config = dict(
    num_hidden_layers=16,
    num_key_value_heads=1,
    bias='qkv',
    decay_fraction=0.783,
)
MLP neurons of a small language model. Each row is named by its layer, matrix (gate and up: input weights) and neuron, and shows model dimensions 32-127. Each number is 128 + 24 x the weight over its row's rms, rounded and kept within 0 to 255. Numbers have three digits each. A neuron's up and down rows have the sign that makes its largest values positive.
After each neuron's rows, "fires in" lists the words (lower case) most often at its 100 highest values on Wikipedia text that the model never trained on.

L9.gate453:158116139148132150109155133161146133149152116126117156081145120157088165104131149094115136119152123161154113156096108109100111109131133110187135144142095115139114129100173116185145132162130169105124144140136134149136148160091112157146098121164117156152123077162091113113150143139144183106
L9.up453:150118118113139155105155148096112170137162117129143146131169140154133151112170101156111145152139091159144152099139147093101126097111128078117126124176129139130130142144151143127175132153109140132149138145109127152134096160130102159138123162129189146116108138142127167098166139139135137141
fires in: "was", "is", "s", "later", "also", "were"

L10.gate462:188169164101169123092170124164123153123108147086138115158148148157092139109083128105162164128104149114094094154107114115168106175130119103124169130146131106158147143137129118145156103182119129136132105099150133086142069122147101123098132144148122064123083125160113123130129136139128127149
L10.up462:152136119070146117107108102114113106129099158108129154086147137125111138097101142116098119122117168124116116160157116094132175143111144108103166141145131113149095129162125092077133145144134127092116173160121120148178131116128095116123126156137118100119136122115114106096136134140127087154
fires in: "an", "and", "or"

L8.gate816:144123144125079143114144084133148155095129128108119102126109139156142137112195094104192119147114147123148102107107120132145109143119097084109161151126144085138113111125081130145170116157132099095133115102142114143096133125110136108134148112132160122132097104141127130141150144113147135148
L8.up816:081139138143148069136155113141111120179110071099148094076117109132143115126128135103145136153118132097127127097140140141142167162110128154112093118163167127145126170114100113141102142115134139139123092126128106170114131100135131083101116137096070087145130120151134125113111148133152121099
fires in: "to"

L9.gate592:109107160127159110152142125141136146123122092108144139132126154096082124088097156123106167141156136174164163096113134110108110125143097083103158106158122153109140121155154102077124159133161116111130117078079140114129117164130138149125129160143113126098085128128101106120153152142094116131
L9.up592:146165098134071138109193155077111099108113139097116137138104168119137139105136127153134144137111095126137123100107109157106147105119136141113117118131141145147143127132099138115144142122103114123144133124116077116119124120156068161125139109129107116115130119144096161155144143122114074172
fires in: "of", "and", "on", "by", "television"

L12.gate1086:088111148173156141139128147178140132147125158125180164112093165165135112171153128154156110118086178105126139117158118131107135159165105144143154100119087157099122174135159098160101126161117114182117124110136130083104156164155162159124130082155150139107140154098161119099125155133148125154
L12.up1086:097136136137117127131125103138137143135123097113162167121163059139113132151127121126144138151139129101123140135135143137073148106098110158102119139124141123123145176122146125117094146151088134172174141147150140097099101141132140156082138147100089107150100131155116148121119116144142089153
fires in: "of", "1", "plays", "often", "0"

L12.gate121:136153126185136135131046114146155156130146112116082159156106137124096106130127091163163130124132104117118151078138155069113162117173104109170131127134108141114097108185122156142123163130133166138163165197117142116113124139112149145103131095136135088133109110153126149124138160141087135148
L12.up121:140149135098150127131158106145138127137140066150126143127105129068119152108101151115118161129086166119131133140191145144135151162165128114123111146132086121098133141131136078119172108167137156143084097113143108099134104130174105114109153110127134081128165149117137135077122124131134145147
fires in: "the", "his", "s", "its", "graduate"

L8.gate80:153115138090135190100137141095111144132140151125126102142168124110132120099134127103148106170125134138143168116151129132143105099114133073145125128115143149075114127148115108139148096163142109135137124129142118157123144080135158146167155063135123117107116125155157115130097167111151147087
L8.up80:160140114138159168129089136135166110140100133098125099176135118123144101147115080130124118184122163152121164129152136153157080132113113105163124129117117080065091138080116124140138088133125107102123145128147137101124180120153140094126097087125153114114137114146116149150115134145112105101
fires in: "to", "not", "cannot", "t"

L9.gate318:146132094128120133126139094125144117136120132116102130059116121131138127116185123145110129139123113100133163108092115121114088064104115094136105134152143115112162146086189115144108112066118114133119094118118129097143099137115165133083116143179109132108119135150132112113129119150176100135
L9.up318:163121105121130135127133094179129123170096096114167089095134101091130126148106162143176126128106139139146146140114139148128118096146082142129165129082201115114115137172137119107129143110095110126147137125135147124135066091131161154148138109180132145085171117143172133114107094071131125156
fires in: "to", "after", "when", "of", "at", "she"

L12.gate961:125126117108123159156090096101125115170129129157152122154161160134109135085139103104126113131120143149140125102094134142140137098102136106101097138118166140138129148154196108152129089109122145149112102128118120112130169128141125150167129157147119141098077138101125114112168120153126139140
L12.up961:114146143161119106105155133069120154091120053113155053152106136158117114097147128144144144144132126144165146140147112161148152159147128121149135151124114153107142128151127154129104107088104121114109120115149117145149142150156094187097142186108118132110137130086128117111144124173130112144
fires in: "of", "part", "one", "among"

L9.gate867:146179119128140155096125099177138165134134135108126155108152130171083144140142153075134088151139137120109126134106084114145109108077130081090131077118097124090171134103122116136116157122104079140159122135145154118176115128180151121154111129134126137089139116150089116076080116115142112130
L9.up867:149099105132162119125147122131117150130096145103108100115114116095147131116109109123125167138099152162104132143141113142138156117097117173117134108146139148107101147150146112114098120126099126110118137119116120135151117114124123170120117120151100141152171106137102155090136102164140141113
fires in: "for", "of", "and", "at", "as"

L8.gate772:124138114156181142117143157195140154131156151159154137143121119163137144121119124132133098133079096121112116126111161121137110142125114082112160142104152141100128142145108113108111110138153160168150135126137117126139109099160119149093141117122093138154123121113136114126133142073093108058
L8.up772:120131092144132092171182148151133164134096128127117099114166118114137112167141123171209177123112137116049163144127112109131118111066161144132184070123124098115149154107110128116104148122122121115090092137123122162105106151125186161103111118120123128135113095129161144139114119126121086098
fires in: "of", "on", "in", "for"

L10.gate377:164166082111111138097152133126114123048089138068134106096125096147126149159186161122138119155128100149121115147120122117101159101090111084122119127129145126097110159152109091119130105114140131146138089108112111140149138109140156148108144175134062116129130110107083120153122117168122107161
L10.up377:140102073106148086160119139112139137142161154062132132128113149112135091136117175124163166144119140134092121087128114140103105129119138154148092178133109139129090125097164154105146126124087105121113124132150147106155175158133146147179097147115100107118138109161173149119151107126119119144
fires in: "at", "of", "from"

L12.gate195:120118113125149124150122153137123115084108112115145157130122112105150148159146174138148121127088124156161125153088130120117094126133148108084117145100158103123131161110143118145131128142154091114077165161100146105111097109133104108138111168094087170147101117151106152142120125120122150127
L12.up195:156115123102153161156138132131132131117100107129156082122098131146159100163149123139162088128173130108124134117139126128103119150113128127105141093116135134182095126129155096094114151198123116154145086142125159117112096123113135105088146101139116135103134128159078167087131170161149113110
fires in: "of", "in", "to", "d"

L8.gate137:156134108174116138134132121116152122112099082140117108096159102183135136096139136114113122174145137110114132090162119143134140158143140136155123102118123142100110098126164102127135098135136130143175126143181145077087116147134124099137081148147127146125099112130089134142141162116154153150
L8.up137:135201135109128143123130127110118151122145178103123103141152152115132103152161112130142120086093117110133105134153121108135131134099120159130198138101106100105166151125123175132148161154129099151143112111168125082119135150153118095149130132143138149139126079077151110143137132123104152147
fires in: "in", "of", "to"

L5.gate1001:119116116150121139095125150136118151123084121106111116161129108148105167128106137103121159093123135165117118115161133125130111117136101203071151144081101135158115130112129148102071123148096118129143099158172133116139140106166116135122135123125123130131124148131074111105164099139132121126
L5.up1001:094128138127138134126146096135143113137111123125100149094125150140107127137115165118089099096139170117131185107141140123115138109103120142144098087112137116143124172118117163104123117118122108146125132147172112159111162151149135129110184131099151156134103075135112118087142159105130142165
fires in: "by", "aon", "athletics", "athletic", "athletes", "authority"

L9.gate873:148143150195102142121137108160138179103141139106132124124112138141120155114138136093123174125099111166138119134144126131130128129121164121137116150100164156113121144112141163105144147129157138144165110141161118122124126179142089108091154137133140164118088116113113101114120152168119093179
L9.up873:138150132149076131131118101131102170147074131119126096137097081091155144134102110124162087157150097091104136100120100117106170111115118158146128112132152122089109128163134149149103104120084139132138079152128123110158146114191152088116100126100102093133160125144150123125160157092063106134
fires in: "of", "off"

L9.gate178:153173145165135168081106101139139141133145148147146132146135135125074097145142097136080106105113140151161143113097127126100150111131122142071124151148150144082091122130090112108178145132134151135115119134106145091134135104116145125145124104120142140132114084111119139114076138104131146126
L9.up178:101142159133110152135129103131128144110127139132090133144128119146149155140103163113121087116125149137158115142112106142100167114128103137125120094083160098071095122105088102126168118125097086125130151101099095125134142107064149110123114107117168101092120091089109162132102102117123121147
fires in: "to", "year"

L10.gate63:119161127147136127127145105155146092094108119092123140141108138106137120168168142122085130124135134184131133141117138112129127148121104086140119138124129125082118129136128141105125112166125132133161125132149100085103156137131121168130127139093112124151125151126120168154142148149099188156
L10.up63:130139105149106133133103133113117150115132093119109104114110110126117132088144124135098130195139148167170156121124115108137124161117116144156164114159116131140115149147093112147133131135149102159085136097141102134132126131134141108145111075149134119125136159092109135148135160144183117151
fires in: "the", "they"

L9.gate50:131172131179127092117137132141171161125094145117153106115169120113108147114121104107145107147132142155119103137099134150148117103146129121129117142098112164138142105139137101091143133153164109112154165134090137108163153118140155105107152140131107164136122128113106120117113160111131151051
L9.up50:112178101119132127112160168120140129172092073094115109130129151082125122180103120111122111143113138103137154133142123124135169109134149111086141116097146174101091143146096161154162133133141084112145116149146155112124136118123137064118121153167088123104170088168143134150131129097126136103
fires in: "the", "on", "his", "upon", "s"

L9.gate151:131158074115122142125153102130105132123115159065135123112162125084140161133109120134109090202135130129142136097111142125154141124123131126170132124121146132129106151101121124074128091136138097165106128122169146123130169119121108134152129160130095104145110100086129117160170145135142113093
L9.up151:132110088125112135141134125118110171122126105094139138115135176198095137097114099163167115101105119122154097147096099143139129103088176117132092136134090131131130136115125132126115151162127093154118144157114135154161113150103111151143122114128139167142104109120170159087135130087096076163
fires in: "of", "by", "industrial"

L7.gate875:130123117153184125131110135168129099146125098128135142134124138135130146120120123142142131161086175159094098140139154147107109147116143153136084145125097138168158123118153112154107105117122126099127147151115145145150149099167109155132126121109122178132136113141163091157101132115161190123
L7.up875:114122184140147127159115133114132127106144123166107119122144106151129120123131087130146082141151129188114132125134099133139141146099175104137082137120139087082150109119150108123111130093152141099135146132160141149153144094136116111129140117093121100096072138081150126117167131078163122129
fires in: "it", "there", "therefore"

L9.gate62:145126128113117111136146137138153149114142133126099121085105112129136113166134117109107156134148104151113106184155156140085132126134099077143135177139125129114142133111144092157110144111125165124144131118108099154161111132082120099138097105143110172140131152089070141139144157093105144141
L9.up62:101115138148129140140152114087138120084106147112106150108118141125133109140160134134154140134129163094116142096121162153167154165132191100146201139076124126144126141090091118147061138171115122161078083126145102114152111125105151131109135111121149121156139136087132119095152132129142093138
fires in: "the", "s"

L10.gate333:118151108136073092108069159172104113127115114125130080111135099108147082099120101103179168142105172115159129118088110106142133114141117133131120129128112173139122109143150131159094145139112138146162133172115157119122092121154136134143101120193166142153124104110188126129143117127081116129
L10.up333:125142135128107149180163149112113122107096093125118148117168119138198130161121116119108125123130157177165153104129118120119101111141095106138191105131159117105093131115138112128130123133139156120137130133116135150142104081114112156132144095119148166085142120168130156114119146115091124105
fires in: "to", "of", "by", "that", "in", "on"

L7.gate751:171084099131170129109098114156153131115101112105137109126112129119138148153177096146084086115105103133131134150131094182135119126137110078147116161110142091094102127147110112088155133120148108145144146136114122107153132125142145139132110089135159097097116135135105153108112131102123105136
L7.up751:159101188129094121113142148135125131147127132106134124104146134107087129102162133156118121142142123156156110108132131147166150125140138140147137148109144132060104166124123094164115122150156117116111135147146102107059158179118140134149084080095114124091114091167108147154127124140143141073
fires in: "to", "would", "will", "can", "could", "helped"

L5.gate855:162140111103106105126173098139143152151084106132121132154195142131102097117141124134186088118127112124124137090159167119123139105125146112096149085097106089137063157140127122105085128157133142160104129104081111140134118111103178151132119134095121100118132137107150076121150132109130098145
L5.up855:107118133162092117135105130104126135080135084120113086115128158115138113133128100144136111153134133139108140103147174091090090113115132149161131173097083142122112132127117144112096137122113124115138168148162113152196131144141163172135154116174070150150110165134137131109153152131104140142
fires in: "same", "other", "first", "next", "early", "others"

L4.gate491:119100101137158116072146141108124163185118100128153134154186160119153143078150154114113137132116132151135146089150117107132117127106122086111097087142150138094081131129140130138118113131117090106122092149118129158127141163155104157117118148103107155154157133091151116141113099086129109123
L4.up491:111155134105129107104149111159149119134129110147128116121109148143101101108126169130132124125118084111136140101101116155106107147102129101101087126168122140111159152139105162102112130136143151178101181135146123128114116118146137154080131096142082134164146131137135106115140122094102107146
fires in: "a", "and", "or", "not", "an", "of"

L9.gate805:163142104122137156133134135158100113088103165051120147138124162123125149113167130153169083133104120139147146117170127155100078119088113107103125112131134130140104107114097136130124111114107145147105163123120159165196088145108122124148171091120103127134155099156145125147182173113116169144
L9.up805:133184149127097129090143115145142134107108138144102125104128167147171135109136073148130085168108102144167136145117115159126106131124119105115112123120152130109136103142120125144148105091099151094136136129101122101140149147149118086121136089128071128136120127160128088113127143146190129142
fires in: "as", "became", "the", "of", "for", "becomes"

L8.gate88:118121130170134102118118141118142135126158173125150099105072125121135109126161099134100149111169144137099160164089118129103106135123125140168157112135117114104066109114101142108143134103153126124074099141078181113121103114179127110134129123108107187110114155125121128137131153141147088125
L8.up88:099160174151134125099129122139133109115135135066159119142082107104166113173124167103105088115118075124104153162135097150120143141152130145164136117156101169114079128134127142122159099151154171105139114108103169133141079111152132143145125139118101148152143095109154101118104138153140143125
fires in: "of", "throughout", "in", "for"

L9.gate248:141114125103134114112076113120100103120096113176121121111136151107121141106129134129112144115130101125131139119139167148112100117109162114147106123115152133084112125089139156123089127145147161161104141107124087154129169105106144112113159067123076127140138126137076082133113138124173128137
L9.up248:142155139139147173152137170178146108130100131092181107149150145115148100141148172121124121119125101134181112160132110152119133106142102106161122127116151116140096103118141108091134134118124113154105144111122147088138120109122126134135092128085195134133145070138114189171087122118153162099
fires in: "to"

L7.gate204:131157129103098135141153126123164106117136123110115111133125123115123085139093141167117184152152114148128148140154076088087164136140147146115120164116121109110156110124173122190119158164156110116160133130099152144164130149120124137141141145106160117150173098157127112119102140137139115136
L7.up204:135130169104090123116087175123164138106159133138128150175142124179137096153142116111108160105135138133126148145126108081135168163147131155108128141122183140155146110097170130165118099173104161164154159167055175128154145134087115118144152120109125129137134105115125084140120107110138091155
fires in: "that", "which", "father", "what"

L8.gate295:123117127137114138142135169155164124152113131091135188125110155134163088130124077122138132130095128130145118121110126147164097097127153142148139107142098101152094128130118151120134147149133107164120124137121132149093092129139158160120114097126109174084138135153117151110128134139159083130
L8.up295:138141126127097126141156107128140152116138083118169120109122174113135093108152104141140151125141121147148121121086085104129081133127150113089125147157115097140121112121138106126123157149066090118123128080166112100098178123146136159100152137147119104115136155126075145103095108080125106120
fires in: "of", "first", "lowest", "only"

L10.gate87:103148128133143134117090136130136097165147153132110146119130155132137144110135100148132148129147192140124116101172132148115106116149138140140130169146127164130140146133136092090116141115134155142158166131141111118119150092147098107143154132159102119116157176147076150115109114103134090086
L10.up87:149120164084097092133103173120152119138176092114076110128166133093075108106152132144116089119147133120157149120114120108099111147139169117163104136147100105143150118166156079099150154165143114104142101145142097110154137135171135169151157136125147130143105123124154111132142138133109127140
fires in: "that", "it", "which"

L9.gate321:104129104130148119125150115134131118109111170159110096113108171120109115083165162130097129093130145133125152145115095098121089079116101121118139087131114118132114099132103087118134147154163150176115123148156094114167142136129142144068143158142115130126130118099122105110067157108135121128
L9.up321:124140125157125114122161181111171132145098086100146110117131126098117144101137139121138158137130107127140171116091152145128172199074135082128128166132107102137114101172115121133080153117114190117130127140174154147127135155139135126104122135163102123115111105089119109133078150086171156167
fires in: "of", "with", "to", "for", "on", "and"

L9.gate672:119139126105113135105099173143129107155140117113122133132097121144146161099133133153132113139134080119151165145126117179136142160139158178074117149113158139070097123139099113116132126194129136160125120126122104081136089124111115107173143082148122120141079147134132109137167089110116128148
L9.up672:108165115175097142062126094138160141127130137091107142169118115112131100160175094108152145107107144132108102097139130081098190122122081140124145123118145170107088127123130109108100159100093141145125115129134160101070145136153156142145118139113146117166103150159127150162170114148072122171
fires in: "of", "from", "for"

L9.gate369:178120136157150104092139117123167113110125094146155133164127121169147127091127117123148123153136103130106140124078139141183147090133109151130130164147075099142113082102127121161158105150136111146108103124132114139156138141111150127143118161124119117094133165112152131134120154130151095145
L9.up369:085164150152107126125127129141140125179123151138155152168105075124116124103148147146116165101117161125134185114145126139143147149136119155110145106164131104101143130128112138096162136109080148142129122140108175141113110122109143126129114112130091159117099150163137109161124115141148110111
fires in: "during", "to", "the", "of", "by", "after"

L10.gate612:129113097108146124119138150144136142144131085127111099145145120189142095147137143138135155144159132111087114126160104142122120166101116112133121128119112160119124150124161103125141126145116098122166121125126114141139133090129143114122088096136121132134099123158133149084120108143110099106
L10.up612:135163110142103163135123097146156130105091154139120113097129154106145141151140107115153101113098134104116140110114115099136140153124120101095126146114170097149149173126164163159156136111124169088138147107176090120171145120114163104110139118106131141149104134137105128132139108128111112161
fires in: "of", "for"

L4.gate12:127114102139069137086129124130145147141120162187108086121135105145141152152126103104158127139190149129102136137139125124094109135108114076132165145105132139098118080156144093116154120146098111135096128141137123116110161143128139138094119100167109136165137119101131145123173096159129100144
L4.up12:087106126142107148143133150108115112165135086109097119088120097139114143097095126124173145121138131090172129133132149135090122166148135097148150151169100126133121116127119122150105094113103129137123134112119110123119124183151106159132116128126117102133153143125081128175157191121136158118
fires in: "of", "often", "offered"

L9.gate395:108142157111103119084105099117122118133098173124145146108118102153117141116112143095188107134126151118116108169112149103120135171088154119131119092136148105147118082160118123127155095154161106134114105158114061145107111137131137076144124117157114130101107103122086147120156128128133107155
L9.up395:114132076120098117135112119134134101140122121153162116105163131109192104147131182106110105104109099149156127131115126129146118125086117088138134133137169082101144154127140167132087126131150139119112140170153099121102129150141122129125123117112137099145106131127101139120131166092152173120
fires in: "of", "war", "often", "russian"

L8.gate155:138170118147130099120134156143146144166092143170130101120116138126123120118161079120135120173135079158141132107144133080121133089128132111172089104139144122112116123078116124130148122163105108128111171147114104111114110158096135112097133117107157113121129134140109109079070105122134150088
L8.up155:155115154127114114122122141154150110143149118151162133122110169100184145108133125115103124155137139179122146155143110138142077100134107099147099160115134122146123120134131108128086094119120136157113132154153092153148125130076161085126134127108133136132137161189189141119114084137163130139
fires in: "to", "who", "i", "you"

L9.gate562:123123145167140164116108138113124136104130091128091132115127099108138121130106172101123154132125121093129114151128105152105139129106110149102163117097135140121124145162139138118097100132121113146144144154146120081097105155117151111107119155124085140138097149149110120094120132135131145111
L9.up562:166126133198138182138134109126114166116076173130102083146143111118144101130143138108123173080119102077133112149106095111108130139134125121116125190129122124089149141129128124133078123128096116120120129122128141108106126148148131099144123137111094147156083148163145129101131128065150172156
fires in: "and", "of", "in", "for"

L10.gate791:158142119090155145141149149110151154124098138111128083132170107127141121122092089106102109159157126127097118142074115092127135120114130084109130140104145139118100120143121099164136144162171105121162147156123106123116112116162117129149100089125112132113108130184101137121090100185113067131
L10.up791:108165131087111170173154116086090125111101179136145100147137142080108111098130146141145155136126144152137157140162101141099160144147108125127162134127161133143107089150139118111106112137118128121143113113176155106132131140168147140147105089122154131099123128113109121101080124149104115115
fires in: "and", "like", "with"

L9.gate211:172145146120116150137132175149134108154139131151117135142130161124119142121143082134115116141103128117103189139115092100111093166104131129169139117147155117135112132099139105153136162134111119140065178138138141117074154138128173139077124128130126130130134159113126114117117090163093089122
L9.up211:144091134149090114100122180106151152096150157140163115141168122137156144149143133145143104170172152112137116110161086084098115132104138127118105108176141156110124141111095097152111074149137126122138102127172104139149124140139120120132164070139138094123118096154086124139108132135108121149
fires in: "to", "you"

L9.gate678:128107113102120103138091109174132120130096099135083150059133125104135129123169131135110110155115173123074085124142132127133154131110170121160149158122122140113130128124146132141111131129114133133171095089121110115109168121121127113120103102088154147099125154150154103146120137086092098130
L9.up678:100137165091152071125101129137124083101088079101142123160133133103112142147143123105130124102127139149138144133108121137147175114145132115133128110110191138153149101138163128162103152104132122124203081122119112165134100124133084149110136122132162167153112126109166097109114116130108126146
fires in: "the", "his", "s", "those"

L10.gate5:088149146162117102108163093152117123141152150106114136135130137127153127160109115137152131115180104098099177148083137120084124150147167105106162151126117181101150119146090124124121107142126183148087122104094157152109104111096151125112150105144114093089138131107115129101125113111141164108
L10.up5:177165125130133069110127130133127164163117121146125139088147128113100118131116089091160127126124165107077112100131101108136144129115167122139111153107137116112141152120099120145130126127155109113169148121118140085114130145079119110127113162134081083118136106109164115162112145144138137135
fires in: "on"

L10.gate1083:123148153147137126124132098145130127121143160127118173124109094156094142128135143097119157103109114173098197118086117120099123128128109101188187156097084124090145110119148129126150126122095125164145135118096108081111111143135105128120157162163104161136109152181109146157114115133181156157
L10.up1083:151113092113102103179130137157093143095119116113196116114160098144103147123135093137121089137100083133116121149090149112133162120137182124112114138123115164118185129164113157120131127160124143163112164141119165134132100137145151124137117137155126125153104122154122116078130128133110128108
fires in: "is", "also"

L8.gate634:105137137144095116111171152210144147133124123139115104125116117136128099184160129160104100120137090159120137141088129142147090134090131108094170129103112111083141157151109164124120127142085143133081154132145105098150102146113146135114117120115105100171097120127108112120115143143153129134
L8.up634:120137108159123163116120166118090120169113124152124135124134141098152101103116120112087157126088082112100156131102108112178107137130145150109153136145118131122101131140126082100130114160145074112082127145124123081128125119106106116176106147117122152128140122146134141115108166154124097099
fires in: "to", "for", "in", "on"

L9.gate759:143138089144123110129154066156110134139155100122120186157132112122140091118112109109108109168172123174102136111095164144136091103146178092098118167116129146086139130174155121101108111125157146103105138125127167130189112083131155132079104154129170114082086108145114101168111141161116140146
L9.up759:104134128118137166083081141107134133168091122129147113135118127166163125147158098098108090136119120113171130128101148139104148113122165119134090148111130117109072139115111101111143115146119115137157139134138112102100119109078082129104126112120099144119107108115106124152160101101137111130
fires in: "while", "to", "of", "was", "when", "from"

L5.gate746:113143085168144142218135138156118159100068106137124114122152100152143110142123079172130113152141145130103146122123128148119146091128118162099099084139097123116125123104088093126130101151118126111088122135164140164141106145090142154128131127125089157131131099128145091110166121090129082122
L5.up746:131125159135145134132106099141161136122091109106109070104097117130150092163172146124129113123112156176078131148129145165113136121136098114114128107138107143118128115126118107120100188114084113124125110124126132144140112154074180135104151103122110190149153133114132124108146158145128156093
fires in: "its", "early", "their", "these", "same", "those"

L4.gate549:150133153121112145081159150145120133154113107082124166140138124136120121132158164091100101140153102116134173091129092090104143131165097100063120141100097112129153096092134126151141115157105107098106120102124195144175146183133121127109124179127115125174091163146148153083139113143147122090
L4.up549:151125119099139088103117173141160092093132145129097096133121176147112103136113125110163111110115174108124110119068111143117133130135138154102109147122142162118175097176158109131136042137108089137100130148124161110147174148135121158128125164133131142148129131136160168107156094140140175117
fires in: "included", "including", "as", "include", "includes"

L10.gate840:147111130138134142122113110135104094146111100130143096140123086120086107141148083127148070160138090111144166085133130139128176157100167119174151118114126142125094122147118127104117144118107123143102093127128126132116156127153119129120104164150119123091121129166118105184176145137120116155
L10.up840:109091123121131119120136137122088097144131126122122176160131146131176135083086106117113118126123104125116159150101087117164151153123131147144125123149130125131140110083112107156115126144103129087117103143138116090175135080136142122129109084127121098105188134061119127136115125114163100118
fires in: "the", "succeeded", "entire"

L9.gate664:124111157134153180130115135134109125107126120127113141122085155089132097131150071160134159151115142169130103121169150148126152145111110114161113170109125115082133154150155122146159102106130085123142141082118113138206101094134108125130152161131090165119157123140102117170168145144128110139
L9.up664:131112154147123131159147145159142113142104163056138100093075103139082108178140110140101135128084160111117109102107127132132159122143086125124098129165157159134138080125132151112143140174143123148164116112115108114145092151064145124120119177115144146160151132142120145173079127114093119128
fires in: "the", "that", "length"

L10.gate306:089152145122157115121133146153122136153093139062122098122183093136156153123134119076137144145079139120111139069106070152153155162119127136119143105090124095158122091105137136119137107156143128165101092137151148123157131153142135140113101139142160119156084072155092166100115112078126143131
L10.up306:114118110172159146097160134163140122147106144132133165119141115120146091176182142089120149106114136120114139106129089140098151144168149115112126134122141156085106114133114090132102109135193100160168105143136092150185146117116087135071119135099129171115109113143120149116107136143077108137
fires in: "and", "by"

L9.gate57:114153091098110128128105116138121114123149153082140094166134183127126133103084144137125125132127122081134101127092119141115152121118111197151137098127101164139105190152129130106139127143138134136089129094126112150126094128136117169116158107121135134125139132118147099135138138115143119143
L9.up57:094144130114072100115134116149125133119132140113114117132156174081113112144175113069128090126113126135102125139135100149119121131107141119156160151106157139124166166138117160131163135144138096113120132142139126082149147122139126131158126113117087151143108125119150150124126122159110153142
fires in: "the", "of", "according", "from", "across"

L9.gate801:154124119123111137133118123135174127120160155119174109077128127140134114119120155113103126153123112138136154137114107100165070111121142118123138111128126127108119115086113114092061069091115131166107131145131129084079137148139072155136146139138106082114132114158137114100121124116121107169
L9.up801:123143111158132121114106099212138082129102152118113123162112144177139103141102093122118151108079121120102138139112111157154128116160138108149142180122157142144094120079126087096147116095128100100093100129147151135160133085170143132146141119142115143137107116132152104102108158139134127087
fires in: "to", "over", "for", "against", "of", "about"

L8.gate256:139151156124132120124162119145142126134107117086111174157131070151142136155065144116083131139115086097115130101086106101151145143147116177117147149100157146134119153138140101106147086119130084172102137128097128153192128094128181122150144102100109144145100052155097131116168166137141085155
L8.up256:157118140144131131134134159120136170109104121130158117107133140136091097144131084115122132119146160163112131116132078142123134098120102115132119128095151138117097146132122138149142145152120076129172119093125112106166151119135170139059142084090152138138096134166119104098149160095130066152
fires in: "by", "of", "spacecraft", "specific"

L9.gate141:150127145139114146088141112150109122119140126140111142106120142160156122127140158108119165087168104133129156198135133156098094129109116185113160116141104141134118128131194106133128090174133170115149137161160138163121158094143120114123116140157126098104135152126089150141105140190129140084
L9.up141:119133127153130153124140117161113159101129104135066123139139164131147087122099144137149148115147085116157151108115169110137124103095096113162117091085136152145127120084130164123124151086082136126103138140130150142112156107107143117143186147167153117142129120174099095044112122149129152074
fires in: "be", "being", "was", "later", "got", "get"

L4.gate848:147135148106155055144143121155169166127076134100133160177149122131126080144138150120175117121104165096125143142139122157142150140154117153104119092121152097132133188116129119142079084103107102131110106139082118103147154146107155101143141123130124156161089121132089125097120128142101137113
L4.up848:118111174124142118147082112173143123116072143133109123137098141133135106172115189121116117093126141109143126134159137147134156138120149118120106047122153110148130167103155127136149118084117113137106135133122124124121100133109132103174101100136104105143115178138107118114119124080149127126
fires in: "of", "for"